MLP neurons of a small language model. Each row is named by its layer, matrix (up: input weights; down: output weights) and neuron, and shows model dimensions 32-127. Each number is 128 + 24 x the weight over its row's rms, rounded and kept within 0 to 255. Numbers have three digits each.
After each neuron's rows, "fires on" lists the tokens most often at its 100 highest values on Wikipedia text that the model never trained on.

L4.up412:136102086110135085124128155097118096090155140154129129116179162142109136154133112114141160092183120113105133112133162113143117126123139152106133145188147150129187142073123145090117154066122134139106142143140110142134130110118149124107174137142165118142126120103150137103133126144142080130
L4.down412:119099127131158154131162108156125138154106105112155082188104124089116118130147132136147118136098131089149122078128083153090104125126140145136121144112088052122094162098162116153090123157157142139165149102116111121098143151114097165142153136097115157124104130125136142124143114120133080091
fires on: "ir", "ost", "ri", "c", " all", ","

L4.up83:147154085150096124187154133131121153130116093121169113134132136080135155127140145169107118095147111106145155128105123080160104101161120122171089142123149135151173155145130157115139094136109133122123132105070132130126135128068116145112123133120145136139092069154107126116100119150124166119
L4.down83:113111108133117112139084159116173112098132102133137132167133134088105128131158074147150114122135139141102141134143133096115114138125125130162116107101073158122089093149140116147169155118122131140118151129142154145139128072151111175130146120150122135130123151130092138136087127090137134116
fires on: ","

L4.up291:166107130135113138147103147110142125208196119060138126128138112129116117121107148116129131134134117141088119095108143084113135131083099159134130131120083138132145159152153105143121128143142128096139174123104161159129113143095126131116164164121114111145154086114141139117117116110149109150
L4.down291:141104175115110141129135127149146088119111106118155147103126131139105152128101121122114138103100112093125124127125130115100095133145138139156139091109153114114154133154136124131082085182128085102120108142080156129107157130134111177154127131114134155120148125111140126088159102165161137089
fires on: "or", " son", "ourn", "ian", "er"

L4.up174:110137123124148099100108116131124112116123114129133143131109126138090097123127076115102144118170150110147103110139109120131134136122105133162106154122125084158124121097171163161149148104169149153097131147166117144116114128117121162106132140151104093105106134142119176095139139146200110162
L4.down174:138122123147136082098140105153154125154180121156096118142107129163112131112107122119139135182154136132128157104160083149149096179113130122133145145132127138086185120160137103124113139108119129093077106108080138112148106149137135176100165131093104133144126116138121102101126121123144115110
fires on: " att", "orthern", " cont", "et", "|"

L4.up204:114140116120100113134138137136104135106117114131124096115124129117118082151110128122149086115087144124080126120105122092145121091170110108133146118183093135126086148129123177092131112158117124104147131159121114121111161089127113136137085129119169160105078139116130091169157149117157118123
L4.down204:116107113193144120154135131114123150143130142131139170078128135123144144152157085133118163146117125098124096118146096177111170113139118150154097142103158122152154115164141121152121158076099149133146145108099087135087121129098149128159119133160110156153140096183144104105155139119138122120
fires on: "ic", "ment", "ing", "on", "ated", "ed"

L4.up417:106120122138123090168088150109137137132143093141213136136091131097134131144104115111136131132100170131137134127099100141099124112153126111123069129091096109175156133164149141108115135122102116168134123166146120143129144121106121119129098136149111161123131110129151140134119123083167094163
L4.down417:110148131124178130144164134103120154127118151162080101121134156161109104106113113144162129150121125164083144152113130089093162100162129095111130099123096128101168131134112128115116136146142134146156184109123113168123103140132125124111138150132130131143153120190119100154072137117113094125
fires on: "at", " New", "it", "ed", "ld", " mat"

L4.up591:109086100170165101143148150095111102106082077139139142119133123109053112140131116143140130126137141106141192127117144099098186149125089123148150145108094135152128123111142181107119126124194149131120149146111155152135150132132150129139144104085118133116126114132114108127108136140127144149
L4.down591:180150180088130132086146101140098122097114162110159126155134165087194161101136116139139111132118130142112126124148105121130117122173126162110131128140130135140132097100152101183121126130103104121190093110126119140112145132149141087111099131125085136136138152149164173142126088157145108133
fires on: " them", "m", "ten", ".\"", "w", "em"

L4.up345:117124106115109121131117113123095114133125127139131105149143132128109096103125130191150145121183160157151165089132155106108156074126086147137130127131162132149124132153118168082138127130182138153135132130121187148147144163139173101100124151095134107132139128137135119105101181143073147083
L4.down345:149087141143125143105092160153093130128118100118119142120129117134163165121158129131140139125138114113151137106186147122095119123162127109114136162147131134102128159118142138136102158142141137141185131076136121116109102104106119091150087152121111125107131116128139125136111136099121115128
fires on: " B", "b", "\"", "s"

L4.up525:112063115099089104105087160111111136058149109148168129110112127102096157131125100126138106120120149112122144124129118141115135125102133102146138120135146134142150151156145131106111130069159118145065124118118086147164163161117142154132098119137124175139080135127134127136112134119143111177
L4.down525:092135078070145146125110165081123137164144137125135170129136132138165173139130120140102139139100141122140115167132113072130074143089154107112132137131085136160160098141169132148112099078122145095151139121116087095123167162095147126128174102141164151123104110122101112107139126142135135122
fires on: "w", "al", "ent", "en", "uring", " at"

L4.up4:135060149100136153173105129123132153100142120094170141123129142154117162147096121131130135119187139100098097138095144081115106119157141124188090082159129133125146184134118181110146109115108128092099123146147148125137137134110133172124122163144178120168113103134144132127148149110127158140
L4.down4:126127124146132096106175098126078095092159124159160122110125164130111100119102117139173114145142151077113107103147134094108134140132141102132117189122122187108149106118079103141134143143135138134092164115122085164092107086095126151150156145120136135145136108155151127168102133154129127120
fires on: "ed", " w", "ated", "med", "ent"

L4.up449:119117160149102145149089126113109112113150155099110133163133109125078125146189136136132139074195177124103110109095146136125123144110150146127127122167123097113131115127117139108158074130132119133088090139089123141131120100107199114134156135147177139143123093141055110102108105099175137147
L4.down449:154162110148130131123180099120131138142099087173123131115101110099148120128093166137145102142076107156140170110120118100135147115158101181119135150094142149102121161123133078134163123148121120126180152134149123154108120168167103123123116133105114111114127149126142095127146138167087132150
fires on: ".", "y", " May", "\"", "ey", "z"

L4.up277:079142102168083156132126136101096141136126104160155093117182132105148153127163125163145136104140109105143131119169137128129131123123122140162130094145098120162110096131154132118083118105105108156112084145086081167115144114136114129113118142123138156106136098144096108077114106090185125130
L4.down277:097158152100147141132105128105182111131112141103104120106167151125131142122129105119143131131122160169164141143106139165089110139130125142121136139149057122122155074173132143119151158114115165141151157152147128103138153111091127117121100120125113075101125127115104145153148110143137098115
fires on: ",", " in", " In", " A", ")", " S"